config.yaml
n_layer: 8
d_model: 384
n_head: 4
n_kv_head: 2
head_dim: 96
d_mlp: 1024
vocab_size: 2674
activation: "swiglu"
norm: "rmsnorm"
norm_place: "pre"
norm_eps: 1e-05
positions: "rope"
rope_base: 10000.0
rope_fraction: 1.0
qk_norm: false
attn_scale: 0.102
bias: "none"
tie_embeddings: false
parallel_block: false
init: "normal"
init_std_qkv: 0.024
init_std_o: 0.0
init_std_up: 0.024
init_std_down: 0.0
optimizer: "muon_variant"
lr: 0.00457
lr_mult_o: 1.5
beta1: 0.9
lr_head: 0.00496
warmup_steps: 200
schedule: "wsd"
decay_fraction: 0.602
decay_shape: "linear"
final_lr_fraction: 0.0
batch_tokens: [16384, 32768, 65536]
seq_len: 512
doc_mask: true
train_tokens: 260100000
steps: 6931
dataset: "wikipedia_en"
MLP neurons of a small language model. Each row is named by its layer, matrix (gate and up: input weights; down: output weights) and neuron, and shows model dimensions 16-111. Each number is 500 + 50 x the weight over its row's rms, rounded and kept within 0 to 999. Numbers have three digits each. A neuron's up and down rows have the sign that makes its largest values positive.
After each neuron's rows, "fires on" lists the tokens most often at its 100 highest values on Wikipedia text that the model never trained on.

L3.gate87:500489567505369480558487481476466485544553501545579438498514499564634442574562590534572502489500481502528592494477535485574530475555508566509496431442428537431428479517484521498472512475486482489563479537579518450562504470480487540445608474539561443493554446535440455493491588534500425482
L3.up87:528561419465480408516413489491485507485571544550489436523557535457517395512558548503498584426464445446483481516572478508404482475539524476503507567444524491452490417498500591468461484499497437490515469528496464478537517586504498661483426419462521517562509456512523417479554471535541463525
L3.down87:559456379590559418521480478618519417495333461487496484484506467445520511481470435482468506533530509581459417581465518550482414521503427453516459516464487373519509556419450483527597576484481516410387564539583444505444480481481470479435546516554560399469531619559490514505464515529510462510
fires on: "y", "v", "r", "ow", "ov"

L3.gate236:549430504534512494524467520506482495459452538464522548489501569459470404548404571360459476474506382414461490476419417577498533588425513574476474571532494521572543473545541467547601410541528416569540531522499554451456409433497508526521468449547428571500519506459487471527493574483509529588
L3.up236:412590417483508486495445422538565516537511507545521450565486441464494476428379430512500643485472402458496493476477568587491556482452512460488490522585497513463511491511451501528444490575508485512456569422419522495480550471517454585559605498508440473557504442553590463504478376598532498453
L3.down236:563485481531563487493453511482370520451459515489360455475447473527459489519476517540562478580443570538498440436556541518529537500587554520548429471466479589438473438466441456491582464532528546569466481479523427459577479517548545541493463485522618450495477488511434483547450477469645483496
fires on: "1", "0", "f", "als", "g", "3"

L3.gate966:461508509473451435476524429461499539541477516441554506539477423546514517514469591575599501519485438467574500453496549481473406526541627513446587574493564469534476491507477544475560506582489436467454497603582589440492479463526405540537503572384486520583440436441537509421438479439473473513
L3.up966:473446560469529462425581514535503617514561439392493454519501567518471507461474486509530577489561540524530490485465408468542393560542482532522533502450472451463459415448502473551523473482483612326476484473518556477539478542505542478468516554526593515619562491521447572498475504517533460480
L3.down966:516513446457484601529474559555515501543490527565538522486420409464506535456505517501509511569548546539503510539539422523469563565483445555492494389443538462557499489435492517540495480469533350574508464522387435463495467508634441489452523502490520392555485539506529491509509469497515481610
fires on: "-", " in", "ar", "ts", "im"

L3.gate716:425456587522450498393497595473438571549577578455518555562443490469457461524477475447446519583529518486552512504547497479453455469531487473531399508485519552493499506479576494583544481541507480517477432569502532480469562435455569584499508482508462433487475549433441464471497599466451457530
L3.up716:412472484618572558452514558528412495558508566573585497434415515519523433418528504516450478493564461537529516525590514491467528442490424492582541555523502516475585569466461555530523493399380472523453457528440472465496503441523552556485514498574452468481525488408407407513513478533445468567
L3.down716:522545505583354481540506494595500537537511482505460414478454561453511515538479395465424473577482523531494473518507518487610478474466527559536531476432472483468512484340526479530431499528506577467555477497484475534543486438533603564594525505482406521430523589490477518515473507515498430446
fires on: " An", "an", "a", "is"

L3.gate146:414567528486543619541421550547508580419545520452474569549470537478545478547473468482501465401527578494420427489517547453531525536483489501480433542573506525440557468432538497527543383488521521604454496449468670521462421470535488493468537533519501520486511531535546499437555548559592559503
L3.up146:537568507518453505484488547617435535435514450497533454502452477627402497444485476523490455548486479486461548519517543457514553502488548505556502539455439519495558582515521541518507397576538439541592467520543411517488474404469492570574561447607538495520416433507489464511464465521498574462
L3.down146:565520514554461517513474472523519588500402393603444448551486544552485511525513504518448485613509469523414438513551537508433580462559566460573530489460480466444482493408513475480430558529540446491507624511571526483448431482538505575457539533514521523538479493496558393529515527505491504516
fires on: "h", "f", "ong", "ing", "g", "us"

L3.gate111:532561424589463588481502540461507486490538528408477492433562496485519478555539489577573532500515492415585436586504434431454398554498545503423412593478488562472432484542644501517533474466462469536545350529503528514507481490494586502531523406548453542551554477466535411422490565503499446507
L3.up111:451545516466502534487473524508495544499513634535517529552529440427434506559454544480485420418414437516576546537549498565495521549409503535465519487442527499533507502494562599496475502551547468463555550442531497487505442589568433537545556499587555550470422542517500554459487522512564484501
L3.down111:547471507550519397403470469562490628492464566542567317540463540526524397512520509543505513441501518561549481481497559470514467442392497487428560516499471498481407568509512551494441563435465368489483473457586514464585510493436461521513500510506434509553510463517533408556531452476502498476
fires on: "ar", "f", "and", "d", "c", "itar"

L3.gate921:382463448646543509502547505392369526529505530411465515478519486528506474494548491541438524503450524491493482549559513431473571410555555488519521598456566492581456508561450521518583565547604552499475528474435491490515443521491455607557519503458482570487482554572486606536444523474545507469
L3.up921:369563596571482571500539478442516511512594545532489518539416478505539547442529485460449504477545510550444560458499506373397484426503566503489469484425539497489538458462554472427501567488529510494470445500463505499535543403547481528503448488429446434576524540544437484546489476444462547487
L3.down921:503571505525514554487558565454487474475488490509474455539541494550516473482566475414415485530532582586470508518493477425544564501537435571445375416510540555436485479512414481546505454466507415505537499512501500473522534432456487444564581430431547522584617469461388401519503585478484579534
fires on: " is", "-", " was", " are", "ed"

L3.gate492:568464544535429480539549506576472585519544482600521574512487533454529455500506540543407558460586500537468510489502524480481512383646479511549495406495506552498549515557536486458542539472434445590416544374482544488462504449518458498425509458525452548537518476394649529606518501443415495545
L3.up492:520494453472458484533499460566569502438517476511476465503484586527500437559557454548521531473496545448375479590484471446426554399563528466546423469501546444396568530418587550417584480483541539469434493448460483511560548429434414550487455479561452453441541485535521461525433409607398495510
L3.down492:539530540517479501583567549551566471479558528447479495465431639443510489455581544534521548435601437491550500545525553499469435403500552574493503512472505494571534588545494462471525472454515531508517517496557453505528503625501433543503540485518417544581449465413519551584467503477475456525
fires on: "u", "ul", "d", "up", "ou", " D"

L3.gate919:568541536464359527433477532510492458372496540501503568494417638482502448419513474491475563504523515541532551520472470561533441598587450453580588507522456535490466530430536456469405513584508481546548594384477472432468590460361527515461549523555541481480556496513584541464506477532583531484
L3.up919:538582456535487500472586548495580544546512603538563487473539486460459470494460524515451519524548487416530527427555512513466605478452569538532523524549446460483478533494474482514580366446510547560543506499451411474521485605458492415550517527433457504528512440479472461532356462486496568435
L3.down919:477478482512573473648512605497583390434481465534540523501469477530565495487492469475476442557445502512523543551459553363486565458505578573541423593495517455552434506500493474475521488509494569509511618559476513563526446508463488456507551477528508489484476507529607581454522452522473527515
fires on: "ed", " —", "aged", " .", " |"

L3.gate507:488511539514583489475531470589486602446527513568480466418517463538393611524580579502526554530502420526528476509486518503507551440581440501364522481421514485475443533510489571525569473506426506529521508443457505491499539576448519391521520468464462533508459410489464450459471470574499492476
L3.up507:477458473526585501445508492506514579439462471525442555546476510439558452534457467479465427559543617499484477535615491496511495503522513478397503518499441525453487434505511584521598532552448417510406494503472547481506487525417524419472453503542410483586517484481460467536526541478537487500
L3.down507:599453465535586503585546498405451411521327512508535448542447484552539472486505425532561497507555525475448457463392460502512532527501461579544480568418469475511473561503466514410472548484456387531520429566547432520461470569414529453497475469362475470453607525458373490534618492433467525413
fires on: " ", "z", " |", "n", "ick"

L3.gate168:521503432428565561505553579555484532511444475413454498471520496538526579552505540484381482509539432471464550532546558490490528451466498489487498504520599452468528470408422588480546528584574526492513451449464535457551531486520564387440567519503431431580481538497536389526460542471516495471
L3.up168:524421474544482560592528473520516519505460481490476593536548473549417538501478503594474535474531514501438447504493493524551568407451489500520469672560504522479483499481540451533492508485577565393512520485522554402563529512493508533427510438445551469568472526527545453462558487531514476427
L3.down168:516523438567524488459434467537522533540479465612486523456547402484438564439448437536514435499494494558513466397488484507420537441566560585439560423491431581533478432489526444502480528522552463476591530483485512572469490505455503519473582522539583551445479477561516603413468520441563531526
fires on: "ell", "ug", "us", "00", "ign", "ut"

L3.gate670:469535503538542528540433449542455387529426532490493479471481584464506442530554453518494468454470556603528573394536508480510452558502551563467490530490540454448502551385422459520551519448500513480486450508552432465402486485481480458543451571474488442485400444526490408574475511520448518443
L3.up670:625449446402517480403438482480571488528528574460492430481494557432419511605564582449452561595463472475507484490465384450505547496552518517420430491392522491565535454473523474513445583572552413506496582594494531525592477467521456465490492554582565496546343553469461539510502578455533564495
L3.down670:459485512541467430414569488607562516511568542512517564470463469475483570518497538436497450478437578533476486450560493436451433515521540459481485442539527469420492500447523526484513518584423612539504468475532588591455468520482444488542527405492534486485509540554556534503561377529561523559
fires on: "ate", " of", "ention", "ly", " other", "ve"

L3.gate566:370527409449422497502422493388495509483533465475602481417443478475501503497509541524527452607523534524475466390576489457420484494489502475546484493414490468582492507492558433571477356520583442455555455549495521466434605429471444503560548525490537523459502525504578522561570512485567597499
L3.up566:508516502491470469530453554482516455604503493528511539387455540487541483444519587428537517398499543524462478475455524482466440527467472445469465479443443539524396458497519553517409524485452420500517481536618490462420557443502514657463481450516557524523489544480487496506619473529451507458
L3.down566:488428499485530421498487513408524458580520539578611505476583508513477448492511513471459557455566490499495476522489587504582455517611442421543512448509525568599574474615607469476418446469540541435520480465424505410485481569538528494562520545477544598436528455497429529513432483457504456562
fires on: "id", "iddle", "ic", "iving", "ay"

L3.gate870:509483530483480452451551498464522441490478521454572497597445585518511465511515475509485487559485474593484587470544539454543470502533462473465611534557465551528500539549481603491456477563500492505476486511558500464489487438474483545547461505503522611549500507507429471515452535601509539488
L3.up870:593491535476404443527515490456561534578475603525491597424500504485506414538544488476477485533473456536629462395432468450517462506534531459480531433605506533520486612479579510536419543499477421523501492468472408497407449517418491598428444522492481527584499496619546480458476560540421525498
L3.down870:473499380501491458492549544450414424459417529564550428444531466525516477493508484480467503409597586495586497544489427571461499536576559504455532598497467514594610587530472484454405471517560533488537523460453533501461462490517477522350573540464529426516510524562468582529514453518512518468
fires on: "id", " App", "ing", "ic", "is", " app"

L3.gate850:468504490515484449511558494467613444529426465524583560481414604462548501548481514516525581501609494572594552568488506534464537465496527499540474463487487456467490425525612491525479523475513498426469510414495580484490548482548527585502440531426492480517482446451563404531553479533410521557
L3.up850:512506502588502500518455463502590491511586519480549554478486472509420507584454598427514549451421518557502525406514518381462495405445505420579464487379550491483516548538467611463508432587514537458571497379560539434522529505518545490489447467500491569482438448457540469534618546517536537514
L3.down850:575492470510483574403543443488484506482502456559474521450475487420500520571483411621510512530501437579535506547476506549538528479539496592527509506490551450509481536528488469479532530466471426504643510532592592518485525537538560475599392493527467484482591441464534458494490504455496485452
fires on: "u", "id", " curr", "ul", "urr", "epend"

L3.gate165:465506513506457504500478546502414542422532514518550531466506489467408507536393564501401452514440516457450515434455493564441462517557506488518465505492549382479448560492491512439405464454527596514523435496548406490459562516584508433557522452547527434539422569408498526494403520526491522521
L3.up165:479426580540574519524512497410466516479498488503538527503482526451435568434552517569488558565379459584569544515490531529540497512464491487502515479522483452497529502444448507479488507437512543493517523544446597480480489549543527430546463474425519568456502497458433560484476502502498478550
L3.down165:504471498518471553479562517561453510528458514567598499440483522467538508454525418485479517481483473615500492545552488480475560453435502547457501496520513555445547524446543545463501536610504508513510515530480391520573566382452510524490540398519524499449470484573515498534540531468555474572
fires on: "l", ".\n", "ing", " l", "==="

L3.gate254:447526486506536491502526537530470497497465499531467495545471493462508543474505522538610455539527462520416443402463595469556514482557507470503487607394491553481541557494461513526495511507441504465577452476392508559552560483528505473471509495582515534548508450486573561422552507531591481465
L3.up254:398498516411494429392505568486494508496465550531562530520423368519554454538530566526396544514519595485493528549535542504544536510461455521438464520599432536489488593468503507454502426585457569487519455481468464460479521450492464566538548488529530527516490456521489536453455614537529482511
L3.down254:472468434529413474529517533557454466478373552525479523588542514496559606559515582552525489493517498436487474466454573606505519496595543391519448493454401454452495570508459482468535572475537519483448463481513499370521583508581586537480622513499523424476464504607480451532532507538487500390
fires on: " |", "ep", " of", " ", "ored"

L3.gate79:494532482589472515413516441472452521569411464422557519556540487554433430498538579533469473463486555521530547467604611539507482478437450572602417380394456492543398405452560585509557641470537498502549557439407522496518480463417523439456493491477414444484521554478491600429551518480486549583
L3.up79:432530492541406539448502508502608503476538493544421435475409462475465535467502440511505451508554539533479519462514539378449481410499480516603465519491532526532502493435547431533486429427564574567459434485478632488529506456413512542609577472502454472431457467472510479425546532540559583535
L3.down79:498373429510450517561504445523595522627506522495511418604502466526415525535489536448452498549479524508503415524539550481435394583484514538449455482526507443490542413510512497533511504497516464564505486539385515512408422488496502437397539487439579363498525535498425470517486409519506477499
fires on: " is", "ay", "ated", " located", " was", "ad"

L3.gate41:533530500426451514510496428495455579572564536585477532492457579483439448446405526520541551406522486463493536504463467512592492534554561521504532459604541464394562506473401408396521514501560446460469538486596451460591486492493579485492400525510503449572480534505440564381510573581489469444
L3.up41:435534585550538532468548513454531548451552549517540500523515411448466509400488494464522516499504564515562550482423423429526519479409468499447509581595449448473498419594414421504535487575498511445468594480505447539425465494489540490515489448545560505514524403424462462562534464469567547488
L3.down41:517537491456487603547427438521465507467488508520474532480566485521455507493476401509562476557535432477471551514487614395474468531460592547563506476569568491420446413499536494577451504464534533492440466454509584464535493589499481388485356545456503503546521507486550538452538535466452431540
fires on: "ed", "ased", "uk", " rest", "ay", "aged"